Weights of a small GPT-style language model, trained from scratch on English Wikipedia.
Size: 12 layers, width 160, 5 heads of 32 (1 for keys and values), MLP 640 SwiGLU, vocabulary 2048.
Architecture: RMSNorm before each block, rotary positions, biases, tied embeddings.
Training: a variant of Adam for these matrices, 170M tokens, 10370 steps.
MLP neurons of a small language model. Each row is named by its layer, matrix (gate and up: input weights; down: output weights) and neuron, and shows model dimensions 32-159. Each number is 50 + 15 x the weight over its row's rms, rounded and kept within 0 to 99. A neuron's up and down rows have the sign that makes its largest values positive.
Before each neuron's rows, "fires after" lists the tokens most often just before its 100 highest values on Wikipedia text that the model never trained on. A number after a token or word is its count.

fires after: " T" 16, "gu" 14, " p" 9, " st" 9, " f" 7, " B" 4
L8.gate153:27 33 48 51 55 61 34 21 52 29 53 56 45 40 49 75 21 26 37 32 53 53 55 55 34 67 57 16 56 27 32 41 61 32 36 72 41 68 65 79 38 50 40 73 43 56 62 61 57 59 36 45 37 56 46 41 52 72 53 43 50 54 55 62 48 42 76 58 64 34 54 20 64 55 42 16 53 39 31 29 51 45 61 82 46 59 27 27 41 46 68 66 49 47 59 53 66 58 52 37 56 51 56 48 29 69 49 30 32 64 56 40 78 64 63 40 15 48 57 41 39 69 54 46 68 44 62 53
L8.up153:45 52 52 45 63 71 77 49 22 70 58 43 69 59 59 42 70 49 37 53 53 67 74 64 49 35 36 30 59 56 60 52 79 30 53 44 32 56 43 47 56 67 46 69 24 46 56 45 69 51 45 64 57 65 67 35 58 53 67 48 60 54 54 23 44 52 67 63 58 36 71 83 71 42 72 35 72 56 72 15 54 38 43 43 53 79 45 44 59 67 54 69 58 55 62 79 24 50 57 51 46 48 52 58 30 71 29 35 60 59 70 36 43 71 42 56 72 36 18 44 45 47 68 49 15 60 42 70
L8.down153:54 43 29 78 55 40 66 66 47 54 60 49 53 29 60 29 36 55 49 57 58 59 63 36 41 33 44 80 39 66 82 49 40 63 38 71 54 74 36 58 41 64 72 60 44 63 39 42 48 28 45 49 53 54 45 55 42 52 73 39 50 50 67 65 57 68 38 35 64 67 49 62 65 52 48 19 41 56 69 50 57 77 96 52 56 79 58 63 53 50 66 51 50 51 34 27 22 61 39 38 71 33 73 50 22 22 67 22 50 31 40 36 37 40 54 63 63 41 45 52 53 58 32 35 59 33 20 69

fires after: "\n" 30, " \"" 13, " C" 9, " (" 7, "==" 5, "===" 4
L9.gate217:51 35 60 26 61 59 50 59 66 48 54 69 49 48 77 48 29 49 35 25 35 50 50 70 64 64 61 63 41 33 50 48 50 39 31 41 73 17 35 60 50 38 52 88 50 56 43 58 54 43 68 45 39 25 39 28 25 75 36 41 94 55 55 49 44 58 54 61 38 59 31 21 70 47 49 55 82 60 31 53 74 39 63 38 46 63 78 52 59 41 43 66 56 45 35 77 48 39 66 54 53 48 57 31 53 31 57 58 62 30 53 36 55 34 31 31 47 43 35 81 33 59 82 56 60 63 54 90
L9.up217:44 42 27 62 62 62 58 48 37 44 44 52 61 26 56 47 49 58 61 56 44 59 60 52 47 58 39 45 68 44 34 43 71 46 69 27 50 63 61 54 40 71 44 57 74 59 53 52 66 62 36 71 27 43 51 39 52 47 51 53 28 72 57 46 40 36 34 49 32 31 48 02 61 21 39 43 48 57 57 90 67 60 63 38 33 73 62 42 69 43 60 15 57 53 47 52 52 47 59 54 45 77 39 59 55 18 44 18 30 62 69 78 53 68 32 69 49 69 69 76 63 55 58 59 39 42 17 71
L9.down217:39 46 64 48 50 51 20 70 47 58 61 72 37 51 27 52 78 69 36 60 34 73 70 68 50 45 37 41 52 72 33 71 82 46 38 53 64 42 60 76 71 55 32 58 57 62 62 38 16 32 65 31 59 39 76 55 40 44 49 39 58 50 44 69 56 81 57 60 59 46 25 42 44 48 53 61 73 46 53 31 64 43 48 60 59 54 40 46 42 45 30 39 58 29 40 81 36 53 60 56 32 35 49 71 39 56 48 65 37 56 33 35 46 28 34 63 49 21 61 65 38 48 59 39 42 73 60 72

fires after: " " 29, "p" 11, "-" 11, "mark" 5, "\n" 5, " con" 5
L5.gate416:65 50 30 56 70 55 48 59 50 12 39 69 70 34 70 73 42 63 47 40 58 29 55 49 60 35 57 30 17 49 64 48 60 67 51 37 37 41 49 74 56 55 40 44 35 45 39 51 47 49 52 26 51 50 60 43 39 44 36 64 59 21 66 50 48 54 34 33 63 49 64 18 60 47 39 47 41 72 56 73 29 66 61 64 49 59 78 49 75 76 58 39 19 35 57 53 60 57 47 63 56 64 44 51 77 45 83 42 49 44 42 10 36 75 24 42 53 40 24 61 44 74 50 64 53 52 34 49
L5.up416:52 55 40 42 63 71 37 57 64 44 50 24 52 47 61 58 73 75 35 57 47 75 53 37 45 55 47 37 43 42 36 38 58 74 51 63 52 86 41 35 80 42 48 62 47 58 62 70 46 45 62 61 60 54 48 25 45 49 54 57 48 53 66 32 27 43 57 85 50 56 66 50 36 50 19 70 46 52 34 42 59 33 65 56 68 30 74 60 36 69 68 24 36 43 27 34 72 34 40 55 22 45 56 44 73 27 79 73 61 31 44 37 42 40 69 60 36 60 54 43 37 50 43 69 40 40 85 37
L5.down416:59 55 55 35 53 66 13 40 41 71 48 22 44 60 48 57 63 52 36 49 50 91 64 44 12 50 37 51 60 48 38 44 42 54 33 65 54 88 39 43 42 44 54 46 55 47 51 62 38 36 36 62 82 46 63 39 50 58 70 62 43 43 36 24 30 45 55 63 40 40 49 63 22 37 49 66 75 60 40 32 75 35 44 52 65 28 33 47 46 43 67 27 66 52 35 51 59 21 11 51 38 38 39 54 53 46 39 52 45 48 57 56 43 44 88 60 53 44 46 41 62 26 35 33 54 36 73 39

fires after: "amp" 15, "in" 10, "id" 8, "air" 6, "on" 6, "k" 5
L5.gate68:79 45 39 66 75 54 46 43 41 45 21 61 52 43 28 23 57 71 51 50 72 58 55 83 34 47 57 50 40 74 46 53 39 38 32 51 53 59 54 74 21 65 57 62 63 45 37 51 40 53 70 38 12 37 53 45 21 66 20 60 33 28 52 53 38 34 36 50 64 58 64 64 73 51 26 51 61 52 47 49 46 57 66 49 47 68 91 69 61 56 27 72 23 78 41 40 41 58 39 81 42 65 61 42 55 69 71 53 50 58 51 56 37 56 41 48 54 81 39 55 50 34 51 30 55 31 50 27
L5.up68:32 82 64 71 37 46 55 76 60 48 39 62 33 47 45 39 68 49 47 46 41 62 37 70 29 36 28 51 59 57 56 74 13 28 53 40 42 47 42 54 54 60 59 69 66 43 51 69 78 68 77 66 70 41 26 36 41 58 47 28 70 67 44 49 45 71 23 71 68 70 28 43 67 76 43 63 41 31 54 90 77 61 58 40 51 31 58 32 67 71 45 44 63 75 39 52 64 60 66 77 16 46 43 42 40 51 56 54 46 42 43 25 31 50 27 33 46 58 64 47 37 42 50 42 55 65 57 63
L5.down68:28 27 38 69 36 56 50 52 54 47 63 76 53 75 49 51 59 67 62 10 24 41 55 52 40 46 63 34 30 37 56 54 51 42 21 19 34 54 77 58 40 44 61 63 61 17 80 41 37 45 82 60 22 44 37 42 33 65 56 53 55 48 69 33 57 32 32 58 25 68 27 50 64 26 49 38 46 36 63 59 29 46 62 71 44 63 55 34 53 38 47 28 34 66 50 64 72 48 68 48 54 44 48 64 41 70 31 25 36 33 49 44 66 32 55 51 84 15 44 31 32 60 57 58 55 54 25 36

fires after: " " 43, " is" 7, " was" 7
L5.gate303:36 38 51 70 34 65 33 39 64 15 54 58 44 40 35 48 65 67 43 24 48 48 49 36 45 33 32 64 39 31 47 55 51 50 38 35 41 44 30 35 76 41 32 71 45 21 47 55 29 74 50 45 41 63 54 41 52 45 53 63 54 52 82 78 28 45 57 50 62 36 54 16 48 44 74 40 49 61 45 57 10 48 56 67 42 67 58 52 49 75 37 29 49 16 50 57 51 66 68 44 51 51 54 55 49 47 47 66 44 53 40 38 36 71 49 58 47 25 20 31 45 37 64 42 40 66 40 23
L5.up303:77 38 49 53 65 58 67 39 77 53 54 29 76 46 55 42 69 31 45 33 48 55 30 54 62 41 37 43 48 59 54 34 34 56 50 30 54 43 66 57 84 62 54 57 48 74 67 40 61 78 56 20 41 48 34 30 44 31 49 51 70 28 56 44 46 35 31 44 49 43 67 26 60 28 44 63 43 39 54 46 29 46 69 54 36 50 53 28 33 66 71 61 66 59 45 34 61 69 38 65 65 84 71 49 48 31 48 36 37 69 49 73 49 58 71 65 69 61 54 38 61 52 50 53 37 60 33 01
L5.down303:48 47 48 39 73 76 45 53 49 70 51 61 44 59 78 65 39 20 58 84 30 53 30 38 59 26 66 55 76 23 56 69 36 48 50 28 49 37 40 52 79 45 58 54 43 54 62 44 68 28 39 55 35 57 56 49 24 65 50 39 59 45 42 41 41 40 53 47 21 61 40 68 49 65 33 76 39 51 11 68 37 44 73 89 47 80 46 54 58 30 62 40 75 44 28 54 61 49 55 41 62 55 74 36 51 47 29 41 34 29 54 50 50 62 41 57 30 54 25 36 55 26 27 34 39 25 70 53

fires after: " " 22, "\n" 20, " \"" 10, " (" 8, "-" 5
L8.gate442:33 44 27 44 69 46 50 63 67 59 94 56 64 48 39 62 27 57 64 73 38 43 50 44 73 44 54 42 58 30 47 69 75 60 42 62 61 73 42 36 51 28 17 43 47 60 59 63 45 50 46 62 48 67 24 23 55 55 33 68 28 65 46 36 45 54 23 67 44 35 43 42 56 34 54 55 45 61 71 75 24 42 74 73 31 49 42 37 33 48 37 45 82 67 52 71 76 59 29 64 53 77 40 45 54 58 66 51 49 28 54 46 62 79 31 60 75 38 68 67 35 67 52 53 60 57 55 61
L8.up442:57 67 62 46 45 31 65 64 66 50 65 52 39 31 63 49 33 66 57 59 50 45 47 39 69 41 47 42 64 57 72 46 56 66 58 57 54 66 48 61 52 54 26 40 73 59 13 55 59 43 87 47 37 44 18 31 65 41 62 84 57 63 42 30 53 63 50 71 45 51 74 12 36 49 59 48 37 40 46 65 47 64 68 38 58 58 39 79 51 79 75 65 53 47 53 52 29 44 48 77 27 50 28 63 67 52 38 48 63 35 42 27 57 19 58 40 45 58 40 68 69 53 88 85 64 34 30 49
L8.down442:37 52 65 54 52 48 49 44 73 79 58 51 61 61 53 26 52 31 46 30 55 48 45 37 69 48 49 75 56 60 59 54 29 56 45 34 54 54 50 41 60 39 62 73 57 44 26 41 49 62 29 40 70 40 52 44 45 62 61 58 45 28 60 49 34 53 46 59 56 47 48 48 42 44 56 22 60 45 45 26 36 65 70 40 30 46 32 53 62 31 66 48 27 44 40 37 03 49 44 23 60 63 69 24 66 38 30 40 10 36 48 60 51 54 88 71 42 33 24 81 53 68 72 85 54 32 36 52

fires after: "\n" 19, "-" 14, " \"" 13, " S" 7
L9.gate374:44 63 40 75 68 59 37 55 59 38 52 72 42 46 65 21 30 55 34 75 44 31 46 53 52 46 49 48 36 53 41 80 60 47 31 60 56 52 30 68 43 17 46 49 55 66 48 19 42 41 41 57 78 74 39 56 51 71 50 48 39 58 62 59 27 44 44 68 42 41 08 15 53 51 58 43 48 44 52 49 42 44 54 27 31 33 53 63 69 57 59 29 55 62 21 50 79 41 72 41 41 54 43 41 59 51 45 38 21 56 51 30 32 50 68 45 54 48 65 63 14 39 35 76 57 67 49 48
L9.up374:30 50 74 36 59 27 45 66 69 39 58 56 46 60 55 36 56 40 55 50 73 38 39 57 50 60 67 88 71 48 57 34 58 53 62 77 48 41 46 52 77 08 52 25 56 40 55 36 41 35 64 55 56 46 33 51 71 45 63 84 39 24 39 43 65 51 29 23 42 41 56 23 49 48 65 27 77 42 51 85 35 68 31 39 64 77 64 22 53 81 31 51 46 59 36 52 28 43 52 39 72 55 48 58 65 54 82 31 29 46 31 54 60 31 58 50 39 48 83 45 38 48 54 58 57 56 73 38
L9.down374:46 71 23 56 33 55 62 29 75 50 58 55 41 57 17 36 54 49 58 60 39 24 52 47 47 45 55 36 48 36 70 48 62 46 59 16 55 60 60 33 51 58 30 71 44 59 33 57 66 68 66 54 45 77 60 31 50 54 64 64 59 32 64 54 36 38 48 66 44 34 53 38 32 69 35 30 43 73 63 38 41 49 45 76 52 67 50 50 66 73 41 46 45 60 60 45 36 38 50 54 46 72 77 84 72 56 53 48 73 62 55 58 66 45 22 51 76 76 46 40 50 36 40 79 44 55 33 66

fires after: "\n" 36, " re" 14, "." 9, " dis" 7, " \"" 7
L9.gate116:62 46 14 52 07 49 38 59 28 35 45 59 74 63 66 60 63 60 62 45 40 06 69 51 50 14 46 29 24 43 66 64 55 48 66 34 86 63 54 80 33 47 31 54 38 41 25 38 45 55 54 55 19 56 53 53 55 66 52 58 35 53 39 47 54 41 58 13 61 50 33 37 54 67 62 43 37 78 49 36 59 37 64 49 42 19 42 47 54 58 62 46 54 99 47 52 43 32 45 75 58 36 58 33 44 44 60 44 72 57 60 36 60 40 49 59 32 50 34 63 48 54 59 37 43 48 20 61
L9.up116:25 41 32 17 32 20 49 37 52 55 51 32 66 24 82 25 31 48 48 65 37 48 68 57 51 51 31 29 38 27 50 40 80 30 75 39 53 59 46 52 38 30 61 56 59 53 60 52 59 48 77 53 70 56 53 53 49 28 59 19 48 47 65 62 03 46 65 31 43 38 59 23 43 25 37 85 61 47 53 38 50 47 46 31 46 67 21 59 45 38 33 50 48 63 48 29 36 51 60 58 64 51 49 58 72 43 38 37 42 35 49 76 35 47 40 53 51 46 66 43 51 53 40 70 50 52 65 53
L9.down116:53 37 45 30 77 32 23 31 37 38 51 67 68 49 51 52 45 76 29 52 63 49 55 51 36 48 44 72 13 66 37 59 44 59 32 37 42 57 57 70 63 29 44 65 55 81 76 23 29 59 63 69 46 32 60 68 49 54 30 55 50 45 34 56 23 64 66 79 61 68 71 53 69 49 48 75 60 30 40 47 56 12 56 32 55 76 38 57 57 61 35 58 38 36 71 83 48 49 38 48 52 38 70 69 52 59 41 42 55 35 83 58 30 60 40 49 48 62 51 37 42 51 52 56 40 61 77 57